{
  "n_layer": 11,
  "d_model": 512,
  "n_head": 8,
  "n_kv_head": 8,
  "head_dim": 64,
  "d_mlp": 2048,
  "vocab_size": 46454,
  "activation": "squared_relu",
  "norm": "rmsnorm",
  "norm_place": "pre",
  "norm_eps": 1e-06,
  "positions": "rope",
  "rope_base": 10000.0,
  "rope_fraction": 1.0,
  "qk_norm": true,
  "attn_scale": 0.129,
  "bias": "none",
  "tie_embeddings": false,
  "parallel_block": false,
  "extras": ["capped logits"],
  "init": "normal",
  "init_std_qkv": 0.0545,
  "init_std_o": 0.0,
  "init_std_up": 0.0545,
  "init_std_down": 0.0,
  "optimizer": "adamw",
  "lr": 0.00126,
  "lr_mult_qkv": 0.7,
  "beta1": 0.9,
  "beta2": 0.98,
  "lr_head": 0.00904,
  "warmup_steps": 252,
  "schedule": "wsd",
  "decay_fraction": 0.667,
  "decay_shape": "linear",
  "final_lr_fraction": 0.0,
  "batch_tokens": 262144,
  "seq_len": 1024,
  "doc_mask": false,
  "train_tokens": 839800000,
  "steps": 3204,
  "dataset": "wikipedia_en"
}
MLP neurons of a small language model. Each row is named by its layer, matrix (up: input weights) and neuron, and shows model dimensions 384-479. Each number is 50 + 15 x the weight over its row's rms, rounded and kept within 0 to 99.
Before each neuron's rows, "fires on" lists the tokens most often at its 100 highest values on Wikipedia text that the model never trained on.

fires on: "|", "\n\n", " |\n\n", ")\n\n", " L", " time"
L5.up911:25 33 43 24 75 40 51 63 47 57 46 30 51 71 51 26 57 42 50 37 39 54 28 70 59 56 52 44 39 70 53 72 34 39 57 90 50 74 68 42 46 78 55 62 67 87 41 76 60 50 58 36 22 46 39 38 70 70 61 42 77 10 66 58 66 11 28 69 71 81 30 76 57 49 20 49 57 62 40 30 40 57 92 52 67 54 36 66 28 41 44 47 58 48 80 44

fires on: "1", "b"
L5.up1558:37 74 30 55 29 54 54 61 46 60 66 38 51 55 49 32 63 38 46 48 45 63 65 69 43 38 46 31 42 66 35 55 35 44 51 38 55 69 57 65 58 55 56 51 42 63 18 78 47 21 29 62 30 83 39 48 52 61 55 56 71 32 52 53 63 43 47 55 29 62 76 67 28 45 32 38 62 65 61 46 52 37 39 89 71 64 23 25 59 32 48 58 51 25 42 50

fires on: "0", "3", "1", "7", "5", "6"
L5.up1566:62 48 54 33 35 42 55 62 64 25 28 31 75 46 41 55 61 50 63 48 43 39 46 54 48 30 68 33 76 74 59 34 59 10 51 63 69 41 55 16 32 45 45 55 70 99 77 53 48 84 46 34 50 46 60 59 49 54 51 83 57 29 50 42 26 44 62 37 53 38 59 61 57 42 24 39 83 52 30 49 53 50 68 42 48 70 39 59 53 42 57 59 15 47 77 39

fires on: "1", " of", " "
L5.up439:42 66 57 45 61 53 38 40 50 44 45 42 42 65 39 60 48 70 68 50 39 48 64 72 09 51 50 38 59 47 38 58 18 63 73 29 61 32 25 43 42 48 40 62 37 42 33 46 48 63 36 48 62 42 71 26 33 48 50 68 59 55 56 49 60 54 56 42 54 66 58 61 53 40 48 38 31 35 45 33 37 32 51 62 54 37 71 51 46 83 52 69 60 39 76 45

fires on: "7", "6", "8", "1", "4", "9"
L3.up1984:40 47 78 60 70 33 52 51 76 46 53 44 42 59 44 66 41 47 37 54 58 57 58 44 28 43 39 58 67 58 34 37 36 46 63 45 60 67 65 38 22 49 54 96 43 35 51 79 35 49 39 61 49 39 43 65 55 54 35 66 39 43 44 49 62 48 19 37 63 65 90 44 18 80 61 35 66 56 62 56 91 21 44 53 48 66 29 21 45 33 48 70 46 60 42 52

fires on: "9", "7", "3", "4", "1", "5"
L3.up1080:34 40 66 64 63 40 51 71 41 49 22 36 73 64 44 69 42 53 37 50 75 48 53 52 00 56 62 20 34 22 54 28 43 57 54 54 59 41 96 45 49 48 33 74 50 41 14 76 30 20 60 66 66 37 50 50 44 41 35 59 80 44 51 49 44 20 64 42 74 58 67 76 26 50 79 30 38 44 72 41 56 51 40 54 59 34 41 44 54 43 58 55 40 42 38 42

fires on: " ", "1"
L3.up1257:15 48 37 56 42 35 53 53 49 58 35 44 51 78 21 30 60 85 41 91 55 15 62 46 53 53 67 42 69 54 79 35 46 51 61 38 33 37 71 51 20 70 53 46 58 20 37 53 56 36 60 63 56 60 47 35 35 34 43 55 73 50 74 43 36 71 55 52 63 47 71 54 39 51 35 40 44 59 66 72 63 64 58 47 56 38 65 15 72 42 44 80 52 76 26 36

fires on: " |", "7", " ", " (", " -"
L3.up524:38 56 44 31 64 51 57 58 45 41 49 41 38 63 17 47 45 44 41 78 66 29 38 44 58 74 45 26 22 67 61 36 62 56 83 46 82 76 37 57 51 48 58 63 58 47 44 46 68 39 65 53 35 50 56 59 33 41 39 59 56 56 41 32 42 36 36 67 43 47 50 54 28 60 60 37 46 54 56 50 47 40 74 54 45 54 77 78 34 79 54 31 35 58 47 44

fires on: " |", " the", ";", " "
L3.up2001:43 33 51 18 36 29 55 46 44 46 40 52 72 45 50 24 33 38 35 52 49 41 58 64 49 57 57 76 59 31 25 54 50 47 55 50 50 41 50 26 87 55 52 66 34 48 54 68 52 66 25 57 46 79 36 50 65 51 36 68 36 35 66 37 52 29 54 66 48 66 64 60 68 53 45 53 54 68 50 49 46 46 50 63 53 62 38 32 35 37 51 51 51 66 26 43

fires on: " ", "1", "0", "2", "\n", "6"
L5.up373:52 56 64 52 59 41 48 45 58 51 43 47 64 59 66 68 59 41 31 33 56 63 46 28 31 63 35 54 58 48 40 40 31 44 45 48 61 55 57 46 40 46 53 41 62 61 80 33 70 69 37 52 24 56 51 35 70 53 53 52 51 39 48 26 36 39 48 46 43 37 50 65 78 31 39 27 50 48 34 47 53 51 71 51 63 59 25 56 41 33 65 21 66 48 60 58

fires on: "9", "th", "0", ":", "8", " some"
L3.up1144:46 50 27 62 44 37 41 59 46 33 38 24 39 73 15 56 52 70 15 59 54 57 21 60 46 32 34 62 57 46 42 53 55 54 68 57 72 62 69 31 36 45 39 37 69 34 56 77 54 16 53 77 58 58 76 48 25 39 34 59 53 42 51 75 57 60 23 58 60 62 43 73 44 44 71 50 38 53 60 57 67 52 71 61 68 49 44 33 18 62 68 61 37 42 72 86

fires on: ".", ".\n\n"
L3.up900:59 37 38 49 51 72 69 70 60 26 32 33 58 54 38 39 63 38 52 42 43 62 47 55 66 56 77 04 35 64 73 72 45 23 40 40 64 57 73 66 35 23 29 69 42 47 33 84 63 55 67 57 63 63 28 27 34 44 56 32 41 51 38 56 26 46 59 41 54 58 70 46 53 47 35 65 28 39 53 62 44 48 71 44 42 33 86 57 37 71 74 68 59 45 37 34

fires on: "-", "2", ":", "0", " was"
L5.up1476:24 60 38 43 48 53 62 29 75 23 43 34 51 58 16 31 84 67 55 67 49 30 42 57 34 29 51 49 67 75 48 65 23 30 62 51 69 44 56 60 17 40 40 59 63 69 52 37 59 51 48 37 45 57 61 69 59 61 46 47 53 33 44 64 35 56 54 69 44 54 33 71 50 63 53 46 45 27 36 44 56 57 36 29 33 49 59 30 42 71 67 55 55 69 61 45

fires on: "0", "4", "7", "3", "1", "6"
L5.up124:53 83 53 45 55 45 48 54 42 54 58 46 46 83 43 38 67 59 60 55 59 32 47 61 39 44 37 28 41 44 52 34 33 38 51 54 79 47 59 58 44 50 51 35 19 56 33 71 51 33 14 67 55 52 49 33 47 33 49 39 46 44 52 55 38 48 34 22 47 57 71 75 63 59 35 37 72 34 63 55 77 40 55 48 71 50 55 63 61 39 66 43 57 37 48 59

fires on: "1", "–"
L5.up350:66 38 41 60 60 45 24 54 61 66 71 25 56 56 46 23 61 57 47 73 43 42 64 43 45 26 46 51 55 72 40 75 20 49 77 51 42 34 34 55 58 32 42 59 69 50 54 31 50 69 63 55 46 24 74 55 55 68 40 54 32 47 42 41 34 33 52 53 52 53 37 45 15 58 52 44 76 51 70 38 16 45 61 81 44 60 45 37 70 39 51 47 35 30 44 53

fires on: "1", "2", "3", " |", " stars"
L5.up1516:34 50 54 41 50 35 21 49 55 29 24 42 22 81 48 57 73 62 55 58 31 28 59 82 40 34 38 50 57 47 59 57 74 84 76 49 84 23 58 55 48 53 40 50 48 61 30 45 59 40 35 51 47 25 51 50 05 43 58 71 70 57 29 07 22 53 60 58 44 42 32 68 39 43 59 47 40 59 41 26 48 50 49 58 67 63 53 64 62 39 37 54 47 58 50 19

fires on: " ", " where", " ("
L5.up1816:66 61 28 30 37 45 45 58 41 38 41 44 54 54 65 64 26 52 49 79 53 27 53 46 28 56 46 70 43 59 55 53 58 55 44 38 77 48 72 60 48 54 51 68 64 61 57 27 46 54 25 85 38 40 57 47 35 44 60 39 77 30 43 36 28 38 47 45 51 58 67 30 42 50 55 37 42 24 77 57 30 54 51 40 62 49 44 33 70 40 54 73 46 52 46 58

fires on: " the", " of", " his"
L3.up1488:54 67 37 44 20 59 43 48 49 58 45 48 39 59 42 28 63 64 25 70 42 18 51 51 53 34 56 58 31 43 55 46 47 55 71 50 41 41 41 51 41 58 56 44 44 44 55 24 50 43 36 47 44 64 24 72 45 53 55 51 54 49 29 64 50 36 26 64 67 60 60 68 35 67 42 81 71 20 66 44 65 53 44 35 68 52 22 54 81 54 35 44 29 45 59 43

fires on: " and", ",", " or"
L3.up399:57 59 45 57 35 15 75 70 49 58 43 60 72 43 28 66 24 61 68 46 33 59 56 46 27 44 60 70 43 50 64 27 32 64 61 43 64 64 42 27 48 64 67 46 55 42 58 53 52 12 60 52 47 56 33 40 51 44 41 74 56 48 26 38 63 45 36 62 59 72 64 60 53 55 64 49 52 65 63 32 54 65 43 64 49 56 49 61 84 67 52 70 19 60 48 30

fires on: " the", " to", " for", " of", "'"
L3.up799:37 61 43 47 61 39 25 30 53 46 72 43 54 76 30 14 64 56 44 64 44 22 53 46 74 66 56 40 53 38 54 56 61 52 46 35 52 27 39 54 28 52 62 60 28 55 49 33 31 50 55 54 32 62 66 59 57 42 57 63 55 31 51 49 44 46 26 76 81 55 69 38 39 56 25 42 68 40 61 35 69 42 37 68 33 46 50 54 69 48 37 28 62 68 36 27

fires on: " |", ".", "0", "2", "3"
L3.up528:43 29 56 26 41 32 48 60 95 44 39 34 32 54 30 63 39 59 45 34 50 54 50 53 63 55 71 63 42 49 55 33 54 71 60 60 48 47 53 50 29 36 34 48 55 64 43 54 70 54 60 47 80 58 40 46 44 49 42 51 67 40 39 52 44 56 29 23 51 50 89 51 56 40 34 50 13 33 76 71 45 63 76 66 52 41 35 62 54 57 49 66 63 26 39 21

fires on: "6", " times", " of", "9", "4", "7"
L5.up1593:45 59 35 49 40 75 42 49 55 41 29 32 25 50 58 49 46 51 45 83 41 42 33 43 65 42 49 57 67 56 36 54 23 48 38 54 44 56 29 65 55 59 39 52 56 59 71 60 71 37 66 38 90 71 59 46 67 43 58 58 67 42 45 46 34 50 50 63 53 62 59 64 51 35 54 70 35 49 68 24 47 32 30 44 51 68 42 53 45 41 58 47 26 58 72 46

fires on: "0", "2", "1", "5", "3", " "
L3.up724:63 44 67 54 36 47 70 61 57 43 61 28 35 51 41 38 56 68 34 51 50 58 55 35 51 52 56 50 61 42 42 52 25 63 49 37 65 40 69 35 36 22 40 43 65 59 60 38 35 55 47 44 40 63 48 24 45 67 38 61 38 65 61 49 85 39 54 33 24 62 60 57 23 32 41 64 57 52 28 29 65 59 54 31 50 47 33 54 27 68 57 64 64 59 39 25

fires on: "9", "8", "7", " be", " position"
L3.up1442:39 57 78 39 49 47 44 33 49 29 41 36 63 59 60 22 14 48 45 33 53 61 33 54 49 56 18 81 14 68 38 45 47 58 56 69 35 55 48 86 49 17 31 60 46 38 27 74 63 19 76 78 46 48 70 69 54 71 54 74 74 47 50 63 29 43 59 59 54 54 61 48 58 54 38 21 40 32 76 57 26 35 63 56 67 64 41 61 68 70 68 71 16 46 47 54

fires on: ".", "5", "2", "4", "0", "9"
L3.up279:42 41 60 57 60 46 37 42 47 35 63 46 60 56 35 21 35 40 59 62 51 71 36 49 46 63 49 35 32 42 75 63 24 59 44 58 82 45 33 18 36 62 48 47 27 40 44 57 72 50 41 55 65 67 01 39 44 41 62 45 44 57 27 51 52 54 26 48 41 68 81 60 36 28 39 58 53 37 69 44 38 53 61 57 45 60 99 74 54 53 78 54 60 48 45 37

fires on: " and", " or", "or", " as"
L5.up1999:51 35 37 72 65 31 66 60 54 37 30 43 65 51 54 67 68 72 28 72 35 56 38 26 49 52 47 17 31 60 35 56 42 61 35 53 54 64 68 34 39 25 48 42 57 31 53 60 45 47 51 68 49 59 54 76 40 11 73 34 55 18 59 39 26 11 49 54 26 57 60 68 64 38 66 50 42 46 75 25 56 43 54 55 86 44 29 76 82 48 50 61 43 55 52 63

fires on: " of", " including", " as", "1", "2"
L5.up566:70 69 60 52 73 45 39 42 59 68 45 49 46 72 38 52 58 58 68 24 45 21 66 56 50 40 53 38 19 38 37 35 32 44 65 47 78 46 34 54 43 55 42 54 58 51 39 56 64 35 34 66 59 43 51 66 53 49 55 53 39 56 43 49 55 58 53 48 56 56 60 60 39 43 56 23 40 33 63 54 81 38 50 72 39 29 73 65 60 53 55 60 55 34 47 24

fires on: " (", " •", ")", " and", " age", " but"
L3.up1476:74 21 66 66 63 26 57 38 60 59 37 21 60 62 36 54 65 86 37 62 42 47 33 54 58 77 47 79 57 27 43 50 37 37 43 45 56 60 82 30 41 41 25 63 48 39 65 33 42 42 48 65 42 40 62 42 43 65 49 89 62 31 72 53 54 40 47 52 41 54 48 27 46 05 55 46 41 39 38 28 70 55 63 62 61 61 23 30 58 47 48 51 43 42 41 16

fires on: " and", " ", " life", "|---|---|---|---|\n", " education"
L3.up1472:67 62 52 60 54 26 30 80 73 41 24 39 55 72 40 56 48 78 46 58 16 64 45 31 36 52 52 60 57 50 45 33 29 79 38 42 50 61 62 44 53 42 51 53 53 40 58 69 57 34 66 84 32 63 27 69 36 42 57 59 70 40 59 45 69 37 54 41 67 48 63 51 60 28 51 68 47 52 57 39 54 39 83 46 50 59 45 47 81 66 73 63 39 49 69 55

fires on: "1", "2", "7", "5", ";", "3"
L3.up561:57 65 43 66 59 50 29 30 59 49 35 53 32 52 26 18 38 63 21 51 31 41 56 38 04 34 59 36 54 68 53 43 35 53 68 44 34 42 42 29 51 30 57 57 45 66 35 77 55 73 06 55 52 59 49 47 46 73 38 64 42 52 50 33 13 43 37 59 66 81 83 65 46 33 66 42 52 41 63 48 50 44 57 57 58 41 29 44 37 30 32 59 55 28 44 53

fires on: "1", " of", "3", "\n", "|", "2"
L3.up343:42 59 52 33 44 64 41 84 49 45 49 53 38 63 57 73 60 72 41 55 47 67 66 77 37 65 71 61 53 63 51 57 55 68 50 37 75 62 40 40 70 55 34 33 50 48 29 64 40 51 59 41 45 48 50 34 23 45 46 54 91 37 73 48 34 44 30 48 11 35 50 67 27 75 31 75 33 43 76 39 34 32 72 74 34 45 61 58 41 57 59 44 69 46 56 19

fires on: " from", " to", " no", " No"
L3.up891:46 38 54 52 40 41 68 53 59 34 56 44 64 43 60 56 60 38 27 39 67 61 68 45 38 56 60 40 55 53 58 61 46 49 40 64 54 27 23 55 43 41 66 73 66 35 39 45 21 53 44 60 31 47 55 73 62 60 52 37 57 65 33 69 43 24 19 84 52 68 42 61 24 60 63 70 66 27 26 24 55 57 44 48 58 63 55 54 58 47 47 30 57 44 57 54

fires on: " After", " after", "After", "2"
L3.up222:30 63 55 28 42 53 46 69 55 37 32 63 35 88 38 44 50 23 47 72 61 66 43 59 51 60 62 30 27 29 50 65 30 57 40 48 77 51 55 41 50 48 47 43 44 52 36 22 84 68 66 43 53 47 30 49 43 56 74 37 49 53 50 51 30 30 43 15 49 74 64 59 56 57 55 34 31 30 70 66 37 44 96 72 69 61 58 59 43 47 55 48 59 39 58 33

fires on: " ", "\n\n", ")\n\n", " |\n\n"
L5.up1889:52 91 31 44 70 44 72 36 26 21 47 26 78 47 19 34 71 32 67 84 37 59 33 66 51 49 25 36 56 84 65 67 76 19 59 64 29 47 56 47 44 47 55 57 42 93 18 85 60 64 54 43 70 67 59 30 41 47 58 61 45 25 52 18 26 33 36 74 78 62 23 51 53 27 40 41 62 29 39 50 57 42 61 51 65 45 70 62 66 59 33 42 42 51 44 44

fires on: " and", ","
L3.up1813:51 23 58 63 66 52 70 60 45 48 22 62 58 58 39 50 44 74 40 77 36 82 33 47 50 69 51 78 50 29 53 62 16 44 51 41 38 71 59 26 55 45 49 55 26 48 63 66 62 60 48 72 55 59 49 38 38 48 78 39 48 46 65 31 44 31 46 58 46 56 64 45 44 37 54 46 31 52 49 24 51 04 37 55 50 59 34 62 49 57 36 57 43 45 42 60

fires on: " ", "0", "2", "."
L3.up1606:64 26 61 37 58 24 25 44 47 44 64 26 59 26 26 50 58 59 57 60 50 26 63 48 58 46 60 55 68 50 54 81 27 33 50 62 53 29 83 35 42 52 55 65 65 79 55 36 48 35 60 42 53 60 45 54 45 66 45 53 82 40 37 24 56 46 66 61 41 52 85 57 64 31 32 74 35 56 15 41 67 32 76 59 55 37 35 44 50 76 43 41 84 33 42 23

fires on: "\n\n", " |\n\n", ")\n\n"
L3.up6:41 84 54 60 59 34 50 46 30 26 44 37 57 47 30 50 64 48 58 53 32 39 59 45 51 45 48 51 48 74 55 57 79 79 58 46 41 75 60 76 63 50 23 50 63 71 56 51 45 54 63 56 47 47 54 48 46 40 61 54 59 48 41 35 75 49 43 50 49 83 52 54 24 56 41 40 73 48 29 43 33 36 60 30 51 38 29 46 52 34 50 51 43 48 36 25

fires on: ",", " York"
L3.up2037:36 40 23 51 41 35 75 66 49 51 52 51 56 55 26 28 40 47 52 49 53 42 59 59 29 16 51 36 49 81 71 36 52 47 76 52 67 29 37 41 30 45 34 31 64 33 40 30 34 30 45 47 69 62 68 39 33 53 19 49 42 60 21 62 44 59 36 55 38 56 66 48 46 50 55 53 62 53 81 32 58 32 51 35 65 37 46 57 47 63 10 73 35 37 49 51

fires on: "1", "2"
L5.up1907:36 69 46 58 65 39 26 62 19 46 26 52 24 99 61 62 56 48 38 56 54 36 65 69 17 39 74 28 28 54 41 49 54 49 42 51 72 39 45 61 42 58 51 43 65 53 29 57 58 45 59 56 67 67 34 13 17 44 66 72 71 31 32 32 31 42 43 39 18 43 76 46 38 72 77 55 29 41 46 51 52 43 63 66 61 62 67 61 37 26 48 31 82 47 50 30

fires on: " by", " |", ":", " first"
L3.up1008:42 41 78 76 50 38 52 56 21 45 51 64 28 65 38 29 61 78 38 37 56 38 41 43 58 36 38 79 37 64 61 39 55 37 32 40 67 56 32 49 60 47 21 61 65 71 49 46 69 58 28 66 31 29 53 45 31 46 40 66 41 48 60 36 62 52 33 34 45 41 57 85 41 60 80 61 55 57 62 47 48 55 58 48 45 96 28 10 37 44 39 42 37 52 38 40

fires on: "0", "1", "8", "2", "3"
L5.up142:61 58 44 48 42 38 29 50 59 58 52 20 39 55 40 23 53 61 41 59 53 40 58 57 58 28 53 42 45 62 49 67 65 39 79 45 31 29 41 29 57 49 64 18 52 60 33 52 34 58 51 47 62 21 56 59 43 46 30 74 60 65 49 62 44 26 37 72 39 60 55 59 46 50 48 72 88 59 51 51 67 42 54 51 68 57 90 52 59 19 65 85 43 50 54 41

fires on: " \"", "9", "6", "8", "5"
L3.up249:42 63 55 64 43 40 52 29 45 20 46 45 30 55 54 11 41 60 38 32 40 50 43 81 48 36 36 55 49 52 42 38 71 46 39 39 70 57 64 44 67 24 17 64 44 44 72 73 55 09 50 64 39 66 20 74 36 56 54 73 82 49 23 91 42 75 60 43 35 73 52 70 17 63 45 41 43 29 58 57 76 36 47 55 69 50 52 50 55 30 48 47 32 43 54 81

fires on: "0", "2", "1", "9", "6", "5"
L3.up819:42 32 59 43 42 45 47 56 67 26 38 32 65 38 50 53 78 64 49 55 49 49 39 19 43 45 67 52 57 55 49 63 60 38 55 55 54 12 56 40 09 42 42 62 67 48 61 62 52 33 20 37 33 51 42 37 43 61 45 90 76 58 44 57 56 60 48 85 49 59 48 81 68 68 42 71 44 66 66 41 65 52 51 28 43 50 32 31 63 65 46 14 33 47 32 50

fires on: "2", "8", "9", " ", "4", "7"
L5.up1070:47 41 36 49 59 63 35 48 54 26 29 22 39 76 52 39 40 73 52 55 41 45 44 13 52 65 55 40 69 52 46 38 46 48 48 36 51 35 46 39 38 33 73 37 59 66 45 66 61 62 55 44 54 35 52 62 37 69 42 60 77 57 52 66 47 24 40 83 48 49 61 45 60 71 45 50 61 48 51 48 57 64 77 34 55 48 25 57 39 65 53 61 31 31 45 55

fires on: " was", " and", " is"
L3.up320:40 52 33 54 40 28 67 60 35 47 49 61 64 53 63 58 41 22 58 40 32 34 29 66 24 26 51 81 32 51 56 53 49 40 58 40 60 32 22 38 60 50 57 45 57 62 42 84 55 65 34 35 39 46 27 26 68 27 57 61 33 41 32 49 43 27 22 71 35 53 69 61 60 38 36 51 50 14 69 13 45 51 71 57 50 81 66 62 41 60 62 62 28 40 47 55

fires on: " after", " After", "After", " following"
L3.up844:30 32 78 41 65 57 34 57 73 33 23 53 56 49 45 34 31 47 39 51 45 53 34 56 48 67 54 54 72 17 49 77 49 52 40 43 66 22 35 40 49 67 51 73 39 41 30 62 67 50 40 51 46 62 48 40 42 41 40 84 53 43 44 29 25 59 51 11 41 67 61 51 72 46 71 28 42 48 83 53 68 36 74 46 47 87 25 61 35 39 56 60 52 34 42 44

fires on: ".", " well", " and", " in", " of", " it"
L5.up1964:44 35 55 18 55 25 70 60 75 51 48 36 49 36 39 41 49 49 65 65 65 36 65 46 24 70 55 53 32 36 82 66 37 41 63 76 49 39 57 59 37 47 33 67 47 64 44 64 59 48 49 50 61 50 50 56 39 46 33 39 58 40 46 54 50 23 38 42 29 46 57 63 29 49 46 52 50 12 72 31 65 56 46 45 60 63 30 54 48 63 44 58 42 54 54 48

fires on: " of", " in", "5", "7", " for", "0"
L5.up1693:03 68 35 31 65 71 32 45 61 63 52 30 54 55 62 35 52 43 42 72 71 19 22 45 67 45 39 50 64 56 19 78 61 43 62 50 45 41 93 49 43 62 65 88 77 58 57 40 61 47 53 50 75 62 33 48 54 57 55 99 69 19 37 46 49 58 34 52 60 69 56 49 24 51 55 56 76 43 41 40 71 44 66 34 53 60 25 59 52 43 46 51 59 70 70 60

fires on: " ", "1", ":"
L5.up787:61 60 55 32 55 51 41 53 56 56 59 37 36 64 57 43 69 75 32 42 80 37 50 36 30 36 21 42 50 52 35 48 40 73 64 71 53 48 44 60 42 46 45 26 54 31 53 40 24 42 56 48 35 64 38 46 53 43 41 48 19 46 22 28 08 52 50 56 43 49 57 57 66 65 67 29 43 47 43 67 44 54 52 64 57 48 38 48 37 34 52 65 35 34 75 48

fires on: "1", "4", "9", "-", " |", "5"
L5.up870:26 33 61 85 52 23 50 58 47 35 39 45 28 95 56 58 39 58 34 20 61 66 25 68 40 34 17 54 16 53 40 43 58 45 42 54 43 53 53 56 49 46 21 40 38 51 64 59 45 56 34 55 58 58 36 80 49 54 63 62 77 28 51 55 53 21 55 62 34 61 78 66 37 28 96 40 46 26 62 61 35 21 45 31 57 29 52 60 50 56 44 52 54 39 58 51

fires on: " "
L5.up1733:46 70 44 38 56 42 44 42 41 46 62 28 65 57 29 43 56 54 60 85 49 32 58 50 35 85 55 18 40 62 48 41 53 80 40 53 47 84 59 57 66 51 62 54 67 23 34 39 45 17 42 72 45 41 43 49 15 45 42 39 50 42 39 44 59 56 56 50 50 36 46 35 28 49 31 62 33 49 34 40 45 74 54 36 62 30 52 47 64 53 49 71 57 67 38 54

fires on: "2", "-", " (", ";", "1"
L5.up1837:56 27 80 15 87 41 28 48 42 51 53 23 69 74 13 43 33 45 45 72 52 45 56 71 29 37 54 48 42 44 25 57 64 56 49 61 58 44 23 43 50 25 74 32 65 63 55 42 65 52 26 54 48 28 56 43 60 40 53 38 32 43 46 39 46 21 52 22 35 71 33 84 38 64 62 33 74 31 65 44 09 41 73 44 58 62 30 45 29 68 63 48 60 39 65 28

fires on: "6", "3", "8", "7", "1", "4"
L5.up442:67 10 53 65 57 33 56 49 70 49 27 38 61 74 52 52 34 41 35 59 65 23 35 61 48 54 43 48 40 41 55 31 30 50 43 52 99 50 44 43 38 58 57 67 34 69 60 84 59 43 56 48 55 50 45 73 36 57 64 60 36 30 48 38 37 42 40 44 41 56 89 60 72 62 79 53 46 64 66 48 65 25 48 31 28 57 62 54 28 29 40 41 18 61 67 44

fires on: "0", "%", "1", "3", " km", "8"
L3.up766:54 74 35 35 52 66 19 56 48 49 28 27 45 36 44 67 46 34 51 66 58 37 30 51 33 28 33 65 43 59 30 94 41 58 47 70 73 49 58 63 52 15 35 73 66 78 36 54 34 78 55 67 56 63 75 52 49 22 45 26 16 48 64 51 26 42 30 58 25 88 46 53 32 53 57 42 65 47 61 50 35 45 55 70 65 35 66 47 33 47 76 36 40 45 48 39

fires on: " the", " as", " and", "5", "2", " well"
L5.up1028:50 75 32 33 43 28 43 50 47 64 37 26 50 48 64 60 55 26 38 76 48 67 46 52 42 68 57 50 49 45 50 40 33 32 65 82 49 50 28 33 69 28 30 48 08 67 55 65 56 77 34 40 46 21 54 55 50 23 41 46 71 26 42 38 55 26 35 43 43 36 56 60 54 50 48 71 85 36 71 39 54 45 59 57 54 62 49 54 32 38 38 56 42 68 74 65

fires on: "%", ")", ":", "0", "5"
L3.up198:45 50 54 45 48 49 35 53 53 45 24 26 56 42 69 37 28 38 49 66 41 62 43 67 48 61 67 50 60 27 28 68 38 40 52 30 49 38 65 46 26 44 57 65 72 59 58 57 66 28 40 50 34 75 23 39 50 43 30 54 57 66 49 71 77 58 52 35 44 57 68 76 56 53 19 53 48 49 60 40 56 51 47 72 52 62 32 40 57 66 66 45 38 48 78 68

fires on: "==\n\n", " was", " =\n\n", " ==\n\n", "===\n\n", ","
L3.up553:56 51 54 43 33 34 64 58 68 62 35 36 54 47 48 49 28 57 44 71 66 53 49 27 50 46 80 32 60 65 60 38 26 70 49 59 51 31 50 54 54 60 57 63 62 41 57 50 50 37 40 36 54 57 43 32 48 66 41 58 67 69 13 33 31 56 37 40 66 57 51 62 40 29 60 62 47 62 30 51 80 49 67 70 65 68 50 63 75 38 33 70 51 59 50 42

fires on: " |", " (", ";"
L3.up1919:56 42 56 26 69 45 52 32 33 46 63 51 59 41 42 37 55 36 37 29 70 34 66 42 55 63 32 59 58 31 46 53 44 40 42 64 54 25 37 41 73 66 11 70 26 57 32 83 41 54 86 37 40 40 56 47 44 49 51 89 57 32 73 42 60 22 44 53 56 67 56 74 41 34 44 67 50 16 52 47 47 63 61 65 66 56 45 47 46 32 23 65 35 50 22 32

fires on: ")", " ", " (", " station"
L3.up1201:61 56 62 39 81 39 24 67 33 58 67 36 56 44 42 36 33 70 37 46 60 37 53 67 32 45 64 32 57 69 52 42 66 70 36 53 67 78 42 54 46 40 53 54 64 69 57 71 46 38 46 49 37 58 49 28 27 49 72 55 35 33 24 67 57 62 59 64 33 56 53 62 74 29 59 49 35 52 38 59 47 37 64 68 48 52 48 33 65 64 51 75 57 53 34 44